config = dict(
    d_model=192,
    vocab_size=4096,
    lr=0.006,
    warmup_steps=200,
    decay_fraction=0.464,
)
MLP neurons of a small language model. Each row is named by its layer, matrix (gate and up: input weights) and neuron, and shows model dimensions 0-191. Each number is 500 + 50 x the weight over its row's rms, rounded and kept within 0 to 999. Numbers have three digits each. A neuron's up and down rows have the sign that makes its largest values positive.
A block is one neuron, or neurons of one layer that tend to fire together. After each block is what it responds to, as a language model described it from the Wikipedia text at the highest values.

L2.gate48:543534362529457487527508576558490446417498506418514600430472468392550478497526522569583515490476581595526529387537469520575571568490446476518441517448514530527511465437600469549563549456556554607514507484455453476545490483499484486494580507411453531513419503540602480599527536498494487481501603569503517397490461518434465525501571503439516398523410450504519475509464443546553601426435529446502545519414536443472542501542479540425470634555497489547505529477540475446565534465521528435474489511458499554584434511527509550530480522555473387521503419516530531483516476516513498560
L2.up48:499473524478466478432569570534463410521459541348511592485547453369552442524537512547499551508562617478546550429534515562519461520559501536582482562498606481487460472522567553498559480496611492517577511486485464490568488485454546502467524500461580462539447498496427481540574501485466462588554520442440451449437459429462508592548582449474521462579447529480472510553463478498433570467619522419505478540481482479579453537486454522480582548496494440443468420492609458461501538546529500433541537500481556506489435524456559454466503466401564464575563443462526421492416466468556502566
L2.gate100:455485450468595508461539544606570418530448554383468489466444437484430544546505552505531509501517401423529540524542435495557571521517427489512539574478515444559478497491507515629493563483461536496494521524465454581593404498563490546392532505468474496470508596498578524455481603483507463524527618487561525523537470462519527485585463496512554453466507539533536584377533450552518501464586505480471461551472504466505375593429503525484545493470459376479489449580515469459492503461492535536545450486531493565490444472542456458480544558480561456408590505503613618498503518446497535504
L2.up100:559444530537541475446540519552450526514461490318552398569503494502464561551498553527514556463587453449446514523517577541414412560482440480576544589581498565488510482483484544555511485467391468524440485582430439510481610538502474537516508515483505473551500573485477471517464512602446441497466546572526512519478522524453512549563565553473430489539440492481515459620484492483519568545440444463567519511462487439550446507442513493521495641476562383487439555480575446429502544461526505526441552427489457570516539527449503447459393530545522467424454545442456491565528508515570422530
L2.gate232:507604467478480513391494529533544567538517515487475496532481498501395451516617584406455551480531536584535504477474490523473486513511552494450450513476482511502445457496497400482569546451510535499517530483479499566487449503532510463486446488386531444561478489443503480429404524548559386509490564448583458447494484515500566521538507487527549428387403541530548527477460443487482457568502395369447534487387495479530430571516565505518505611553458523460434532494487591482545539491448512386513581424423588572584414441543464460480483588513543527453531519508452462528470546443467531553
L2.up232:498577541401531512442563580538532471518402479476514455563505555494478489519606559498473568482513519590568491517548530468500455522503605526474487552546470475485493456470537507445556513460570559568583529540427549537514487518544517558542460472395522526528437513465400563440403466589525452531476506487499525463519456536550559402528536541456510499426420429488546525504408455472467483489544381420439466463418532472502452590490576517467437580516468576460452564491511529508561530499495534401499582375479522623588464468568482571543521511483517577462524454543472427504389537504496526522
L2.gate376:481486451531447471607508505518495475445501476475441548429378477402444402518525498457534577573478514495411501524564531509437377518415505388489507594511653535438448428443519532559493546526481584604472519446566543484534435559505516471650533466451516496541425545563477425481411482550525482473475506445488547462457465487488466539497453487541427560520463493529488475521463398513460569500490380526488453502545491521441464482420484574433454495492482452433453499534523521447477534455428499556494458440433490539502498517406465475532536512440544450625468508418499529530474518499486545559
L2.up376:527412508430581496549432479519512539545417606475507523528513500517565435577516564528602452508572488419512444469545438470536554518478552485484557449471506368512424564487528516464548509457432451519522514480517499423378421517549438559502535515463548510475525532552499499507400486536517417484552456555543416548433523442514482418578563488552501485501483463566536529505459449601442597433509565387498522598453507532459417576554463550486444535476522506506468537492573504457417544488505482525508508555534581566541426554561506482488577461568508574499548508474419473427488432469588519581
Responds to: Nouns for people. Words naming people or their roles, mostly agent suffixes like -ist, -ists, -ants, -er and the word people, e.g. physicist, musicians, participants.

L2.gate50:506602513450491538415509422519381452518495527481551544448555480581537466526550500491520493577512452516490472446508465456458436555471444473564455465547500514474572529508480408413478442418560478466512463399483554490520411385511506573486468417523382525412498486472517448452534498506467527428529419510395584511402458475552391490457568519495486483427471486496466404536518496479522493528559573572557467516545419477445509516495403471558441489440432441467531493514603442523483474511522522568471525453499461488503563611494478512577403498480508526483349547445464488532469476432442483537
L2.up50:563576513495441491514491544537443483517555545471509579484505501553551481504486511472521497482544500544489475432480481448456387476420399427405451486501528513473629519552441465496552487468524536477472525467452578594447434452577527576513489431530339532495453510520461470489486478534435492454556460551401510507548386505520431447529558541499492526439511423427510539508542490537475419486536547486553558454542501498352482501534399513553459492465496540552518561478575488573533459558567484576474600476454459430486577482477439458557413497518434487434393507530527489550418425436455559546
L2.gate84:489509493410476502393537506477581523463566492573521476458502481519381560507507503420379480593459479536456507423535510504393484441518494456519489451530515479554529505565554451499562529530639472519526455460545491413492487471474550536509620497441484547469572545541531448479436558456473491554575449479425497536510488495539421526577506468576383456508487540522496483507526460472518532517506501523581597469598444539590517458510503478526529543452465526559475494537409475489421448536530501465502477503485465460528461516496412432589384558455468471505373602594466541473612583502560466486
L2.up84:549517449455486465490547529550517530390546447496462539486567577444413487546452473360474482541583532554497531387509530461347482415566489389430544474519530568502469523531513421540553602489567499495521481524549476520483407472464585572587530536540479545496578453417523446435561490432489479492531483476441487436522441483477476500523566465467463508493483481461485471483499483557418508486434512561549574489594506594517463471490493413535508505537511533570584480588455551534494508468497495490576509557390559478573500465514505502496437500520579581511395594525505607546581492500511464530
L2.gate254:453441413477501470468563568497568582537449413486557532362506514428404560541486487468500512596492535556382479477518541500524442473580481491531473529489531506437521468519539476555444551590504502469471437512479441453457519553446515566464473481445526480449535585466432532496487570518587520538448429550456538499531403469504430427488511487533479512345519562412570518528569450591536545481480446490482490485479511565457477496499604485487525585464485569489536580548540543460510428453465450454481552466535473525457548562524390451494380466468484483422392499574457415509574511502443460517
L2.up254:429492494472512499451496478462479551462551483439419517444493555476537473468508496523499409468478505437536537494501508468512540427607528498483463514497535550536563488459504502470555530510497509581598520531514521537477493523504546530395457475541487564587618493530596528492455485560421408461427441593479486532492496453599398546437529441521442527428537470559567477517523514561500523491486459430457526546392412479555468473601441499618616407573483458588542502465537518543510431471562416483466520528398550569440501506530349520487494577585486495429425453549490482446466538471518478453
L2.gate271:430437495487502451532486483595563418557582521510520511371476501520495613556581531366527451534466502534480556566505481461463475464593487533465465454452542559500549495489504517520465445512478593526497499511485475549482585388552491454556514500514437490495501483502441544506505440459515499476519512417415395438479470590560517551479435472421439463485547521508520459493437413508560533408616483603501487531564543512446471488471527462582444588574451505473464466530487565510599532525556541449469414553414494574580611474519512548530456543537496454527528434500570436464536536458607513472
L2.up271:413440499493469486564571565482547511606608596476552501439559420479548615524541488401514374526566487565462519514504523485407417473561493479492455500506513498449551460508486505538494546478603500591450507483438470542441463417554469424615506523515476527484447507543498554504485495429524512502547489496426512421557452561487487470482490411420497415490557523488506550508467521569537501437617489573527520517613502501474492472400455476574420469535491542430516471477514480517553513597536552465535501584466479508548594480519522467511538511554544438550540489490503386459561549519630536449
Responds to: Proper-name middle/final pieces. Word pieces that continue or end a split proper name, mostly people and places, in lists, tables and credits, e.g. Har-ris, Martí-ne-z, Adela-ide, Stev-en.

L5.gate264:518538533450512488390473431433449505477556500636366470441510422471416579430467448388470435602508471486518560549412516471457457523434549407506431522496420586479466511502500578486449514435588417507506505507514475501514468455451436483538628543464423470458552517506521437509435482485523575521497526620524479443440555456517468569512469475597415505461513523557483529409492514471427447495418511494499460547510502477419556429481498498510483492488469567469540503500477520580404592428566525472469552429507475549505498520510564533586489488468478561493513485550497566527541454561488403522
L5.up264:483574462489472525421495529474461493529389550505483582504482512453464538559447463482402389498573555495423532407545542521487516484478433529503422480566543501528460529455495472489517512520524403535425432545550566543427531605463547446415474494503399515477452445482433525422554451538492554547470519502485495492524456537544482593423484541462496410509443546432520452562518512456484581560446557594487501449582517523552459520481490417538532458418490502449447428515459470498456456449513551529366459510472413504576494560514456531471442541492570518517493565485414410364517400439458476563
L5.gate375:549497476552543514541484528435539457452488530497454480479471415476458537545521506338555602613527512508563596483474525501546486499560539429493472469449490479445473508538621427441507432544449500513483433438490528493507504560514509456509509444566469567550498479363463485477437544522509482555474461506475470575550569519456549623547477510447456546526505503495518427527523542664457550460499471465571400551481540453494473607478580482508507583569511481471447591481507477537370548438483537512408526498554513545479511550420477454497533543523540558543448540496583383478481552481560469548
L5.up375:522550589577564538557545485514453510497517569585402561471414479551513484533457456434476578459468517459465667458516493525498431487509548484629549497452484529462447442480513451525508478442499560555469540495397523501493559503482554391417526549451528532499506507456460539562514533582497522541567402443510457595463568481551534511454529554568483496482460555434488463474593441531597472477406523460499426513458504426412494510550486521551491487455509420539438562505470551413479533465581553529435436484495550467484463523429591518445564609504467541566527507575424512439535469535461551526
L5.gate480:588470492501440416509525537491496503509498469611467469437542475537542475551477564526532520553479451510481493534467526591492425570457559541542491504510418488506502532579540423625509572508581514504526574462449533517475497554482527458611503498429412478486436521506498499433445491529414394490436431445434560483477465493533563495421507544435516487438413613499559534621500453457498448445452509538471524579609468457508553527394559544513503551558535594451501550504434496468539525566549508464537473560487589477473462460534495427449433515469530447494504530475529526458590679522531506545
L5.up480:494527505485517465520489528461475498471540538462511545381549446521410520458573458456527538558523430609526516510493449423456531514588521416510454507436532574550457422422565492517557489534478513451456475486419545507507536559538435509530467439554477504518419512550513526448538523498435510449539571439499401506483510587465414555508554515435551495514513595468459471440477439542501551422404488475574577488681459561490424472403571436638504519571412465522599478422530587521502543515478520558486558472508512478550507421468528553520567516573492480555497532449569502494542466424483513521
L5.gate499:538517488549508436530534580497440577608603570534531570450546443486522611497482516455437529566453513500446548562438472512482430427545452355465435418419532523463435431510521449471434588503488447618483458461478440472443485480462546490513490537469529514384529456419496487489551478520476462542431453490432430462442452469543439477487541505457510506479494454537472560492475558564363497519463415487526510484566507441473506524502538473563478518441363461494550532528523424496463494459620552485401488463618538432488528451500459494568415470482575561490467479502506489440505562480500488529
L5.up499:486557514492519405491455546463526540598510555492534490497619419476571506495568586451396471501499572524499600491484462475501431527451585426515533434424425551465452499554490432485479471454504479495516480523509549544543479442492542467425542414514485494526516526371566449435454430569534524571519413507517451522450476499605477605514513470546434515520548449495502525437558581533479542449443553434551468562533451485419422493528513531597492548476385492515541618585503484532418514482599499508476523509591512474456487464431449533607468548513588473473447515581535516519496577518483468460
Responds to: Name-completing subword pieces. Final word pieces that complete a split first name, such as Gust-av, Pier-re, Margar-et, Cla-ude; weaker on other word endings and on "to" after verbs like claimed or next.

L2.gate38:556513494527489483474466568568561415501488443593509556553435536521522485554477588474460517547527539497489513517508520530520473582539544516476474519476452451528633559565528495535556486610433527526492528424470536499490443500535511583469515498471453575388513565493436566587437503460500444481383565487503445506499516499430474495524428498472517465576436587548492582630534472645520518503548555511500483447545529545422487555454438498503413504553401473521593496509524458579546576472549574499479491520558410447534540477494421575523544459537550520633521542519504448424610480497547505498
L2.up38:465516453516450441497521472521486458498469436490494547496522489546544461551608583518535525488412523516497477451444453561576403532475549415358529457486490457615488586510557417506512519525481436537547455503570462503539456438480478495465535495463496516444510478511516526491550535459359424554449431504447510418478585574309457503506399567488513471533527565495520533655545516522444545535521474543566479423511429557459449441495517501442437528518456402493608446517474522449445501564499550436503530499557530485526507494536478497494458608442451475503488577499494447476531514563587487490
L2.gate122:539445547456523499424424476496484610445425510488434446473547600468500536546400453484539623476505588521396556574477484570530471469458479550474478478580500580550504536399431479519455504545486542468502486472490543505451547587495446454588498592498579499547599459452428531546588522487438594463480489464448500518522489450571488517499428587427360537478476615571463580581551510494547474488553595512555433434509513534524524519472446470448500573560394566530558494481577526435531535506560503479524484502508502515508490485542458436451496469449471468546446442495424538479506480516559482460
L2.up122:464431526535498515373533496428512553443519508540536509518555559443480475575441415456547515594486565489422516545482472479519499494439463427504566496575582513511488510497458531493541472500499462362461489412500510483497539456483527478491504543565584471501610447447448437510582551455496492551441552511517533448552464499574456510553429451467429494449354634555489509539565420568571482468572470514478465428564531498424501499500492519448456506556475444485433579429558463509522564510565525421510584579526544529487544449416567453549523561456413463470447404565454576464527457531523487464
L2.gate362:355493536477553518530482489554428460558429478561463670539550510497475508487559461496521481495392447435539493539483501552571505529529488418447524547465507488466465548512538470507463417467500487505413393470465341476472463500490411560482435522451509526477488520497507567517623534475475490460470504503420530431517659536449449437475402555556447546580472480526436477548394465515534518548428472454587533474430515504479500505582559564433394491494426476507478512495569531549425512475591491458534556517527464485513517446538459477448562471538531461604511483475529472563523535492531485533
L2.up362:499508564495512551567416485492499535446458445601495511497535478600520399481567563501481495525475465528453565622487452496463501575461508456399408546488564393530468516532509469376509389464506554501441510515516542485535452416517436536528539501442459515493474517544541501487465538488480489525576470498416492536573464595539439555551460496562471342506553492527503510453474516497569580492497502627500513522494603547479521538522566542505507471495451450496399552494496517461490465480478485417638592481518472444482450532493548496534401533432401424599464518509475531445571526438573496490
L2.gate384:424546597453543475506535547593489471387465474579529495488513589565531453567506554514488488515488564473503516604494539498461624619481425499537446518509528496507544537511470526574568547528525565461481499393549592548554440492536437516484490415475587515443559490480475553514462463409461446414387531435485513497518449609505400381560508473510526499468504584535564534481572445521525476561472520557500496514491447526561525471529498475464559497482455506559459541471553481463468483598546530495454533506586523444491484445517435488533427552533534473484562557514574569481553484412602488380
L2.up384:545461424504484496564497578527464503492485488566475565567552415459509532472598578529620606445466472437540426484532509504576482569478579507384484442463515409441475527575557486464510503549473448400566559458564515487550505488547422578470425476586461549483496450537434510517571488413432409470458408544432563485495477557476582463561474573541499545577477573603564592584507570495529551502512533509412441431532529571482492547505493460535534498519513475489480501460491486524454479442559478432505507461462501426484482548504502549530587479458512534496363469513423551539476478504581504509
Responds to: Clause-introducing subordinators. Words opening a subordinate or relative clause, mostly after a comma or noun, such as that, which, where, whether, who, if, whose.

L9.gate387:483513499498602561511487607562469584522540559568505503437577557440457445580527560556593480574497354482463496609469551531467482505497572489404555586523424455497479597466499566471460489536524506524517542564503471423562484568450521509487404519543490508518549505454479523440559514491499510476464490468489464570531529487413463503457522529409540449622520422495550582435479471438487464460486571523498481495468515529564478478628559428538528524519595517511506466526502457549513508488577544476508573624471385371493460555448478512435502521539460489448433474493539483488557420492565524494
L9.up387:507592593513520540504478570612536535476520563483506584497476465457469416609535565432542545575464535468474486555497506523407481531465483579437499559517554458485399477466448524494502486530520587516463491493475508528516523518410335510630451593525510492582510536480480488444530504553477399511488535422471430533579501543519502551465456439494561470554521476509506411535502486461556492408649471470539577508453457529598400439518548455559549549454491517522472560431495546538467437518518506592558461545506511501536448542460512470434577505511445482547451437519515471442460502604518542558
Responds to: Word-start fragments, relative pronouns. Fires on the first piece of a word split into subword tokens, such as cle(aring), dec(ades), app(eal), She(ll), and on clause-opening which, where, who, she after commas.

L9.gate436:453517466508575508524539511544422513564555474581514520486449504450461526523529535451555513542461433553580503511479580488515415566446510534503476503482428518553485412467536472568510584500492485517535551504515492509553477397458481445515578437479517485486493520483501464510472428451451546472427547536582553516577530563559539512563515507480516465545436463551476477563449545400499395459555521591514569389537470533508468461539413495543511489551412426552387545544576528515502537584567482538456530368522484525496418550501405383456469536475591544497505337569539517499568529557563566535
L9.up436:457470542451445527597456420492529507455476486582549535509365444521487468568538551432416508491568499495429559416643448470469482565484437540539517570496465473536461479485538601551524464483492526586457525589609521449488385560528538541511498484516520532527486512485430525560576453530524606510522495563471450574500487545494518558535520530527507493481655495411542498478449399572546516478470477508487597522540478554484583484518553502497410609582560532460436477512452422457458514479576529525552554493458457487474533431470545433470468468446516484503547508448517535603554513476538586518
Responds to: Noun-completing word pieces. Final piece completing a common noun, often a person or group, usually after "a" and before "of", e.g. par-ent, brig-ade, squad-ron, merch-ant.

L5.gate104:586577522490544495474539519556583457477446451486473512435623439505499432435523559534549506532388481453499453532542523393510478471582500456523498445561374501524534465489510597482515454512496482539406600507555530545569503521458429555377482456441590512479535509496537486444510608440423540574471448512494595481376545519516490444511462478422428554550436553460489464468458441433556559544475570538517481493511477588503503498545548588520556572514447526565465503499468457569549615474539478486538467462545468450464468459505505561565405566566481471512521485452428502477502439485563493434
L5.up104:462540473590424587598546526443482557490503496432464527481557402534469434506513472444644492576473583560485380634544582474494487452535510417518504510453412453434521527535470521507510484481397449495404438444499517526423442482437412448402509449437492511526542468457548411402495493442481504540462354502550478507497469480463463470439458557508511475557505509516474486494505481386516548527524480508544473452484484554556566524545485422587526524450530532457565504532489495570536560555578484431495481470559446351509485528484504523569491515507482497500507552453445484447507454455534562448
L5.gate275:465593507493416529487561485546502435517453521570535496512515636593505492577522521461492508454453526430499503561566618471457541496470547486508440424654432512535534556505516532441527448460509432494429506453386499515462534477448414575469509520456510543503561530466472500437592470536458464480517657514518538474515454535562531486574549400530429454411509544551464498445505475586416512528496482497465413520517491483527487454454487524598446428504437551463444564563526466461527538545490438483480610538502436509491504388492434440482531581524508466477458535599514440437499577547544511496
L5.up275:489535417605547564545472488552513498515504585595393541528513513546507517521368459544569524519507580518463422458537540432473509484462463388531496463418515443461422479585497483482436455451573484489502547576555413580480534377445496509584496531426475439506356440461416475456524546433454518498454494543547482452456489469527509483550516479611436477514542506561514561501608518520502478566496448548507494439476578415475540446531497503577470428562419524475525430485575441515477439485521462554501487447563464556584515464474425429517448490443454515452521496527488397511522442456505461515
L5.gate284:483573436473586529447503566401568584437479552471433579545501548418462496440524583513524520553446509623520517519523507405503550525596457459543571535462477492600399558553537501479477485554464474453475428531553484452511467456530466454526510520518587489510481448464491465506528493428508460515525561569490447425465495373433553554503573489453544425537541482604496440495533439433434455551402430448569477416578554455495497541473473497502511535476522453496510385525529483500455469548536482503505529532488510480435545506528558474439417501456597411520420562523496422443592442506600506494
L5.up284:559517519355508530527573514609583467392430500512455530481529582547529539501581507499410469486449599530566482642534558423550537503513410500568464363534422495561523447592476521471469439536499507514435504453580418547476486516516510488514565557460550459452537371478533529443515508454518459459489461448517544476442580487554525517472498494457483515497463573481440513495410518445530517528480460509419412531580553466503506537463450506592474490515543495544472401520470556455501536481460550544468473480565558540508466519503464487423471558427560532545493597429479558469454585480572516442
L5.gate373:480467587508432511527480533493445464548572475451544537541474528462472508438486477474621483452478443461472480505442462528377461433566417409513473406550415493502482542522429392514447548471505516433542548513591459442500568462516541428527534613438475487460589587442437524509558531525452433477495500440544452563464563422512440625587509421498415539527488519538469509508477465481535505414441473486535441516546524491464517553511450582498477587465486485478538505555469489524510501472489459483563517512516624381563476565393506570503412560463470564483473587546482465480513462551445569458
L5.up373:466402547484472496483609605603527556486482565559469502526511575478494442484492503535613548507515492566466479459419536525563419530564529553505468456527441501448398466586545446474544544530491465429501487515433474501521466461511472539450550573477540470440587505610576561485516571501435427464508458468580471533508485475524412543453499487586552469576521491589510565487452542470459435535506517537576500479594458480474429481466429537471439478404538454557521474497537558516439586471455486336586521552490568424525550458443420559523562515480486471484526481468575454512506530408456543530
Responds to: Complementizer "that". Mostly "that" after reporting or cognition verbs (concluded that, determined that, believes that), also demonstrative that/this, plus scattered mid-word fragments.

L9.gate505:477530485564456435455535566480509570477574550574462485479570471549450506572495402319507507503488528473457546593458535568446456420463536504577493496534503483431485565467554486462445448548485481543539571418551471482596449501516495503504546546429529508484518579466503410485497521476471525519484532512536407476438500517588453519517514471475514659504503532518464430476442357401485476488475469434484502452453535456446516524486500414597522491474476540500531533552625437451462517459558433526449530467490518554480539392448552494557470459517445407513463583411606440478541519525502524504
L9.up505:545453513496468513483485555493491501507555457471512571458542466550547509556496477495484415480503477450416538629470564540436507509391528519559626502498477518405473396566575360430502381503471499589450524473481568452514480525505494485541479477513528532394496549431472444418506443521465509474502557522482505536457405513577447522469487488520511509405498480488469462437461410341453483469491479454359542577480557528459419538442518505553483477506459464532620504464545452448473513543531520365475460443566478520452461416546507538491467519481498425519479550503545482518551491424573501452
Responds to: Given-name endings before surname. Final subword piece of a first name, or a middle initial's period, right before a surname, e.g. Gustav-o, Pab-lo, Paul A.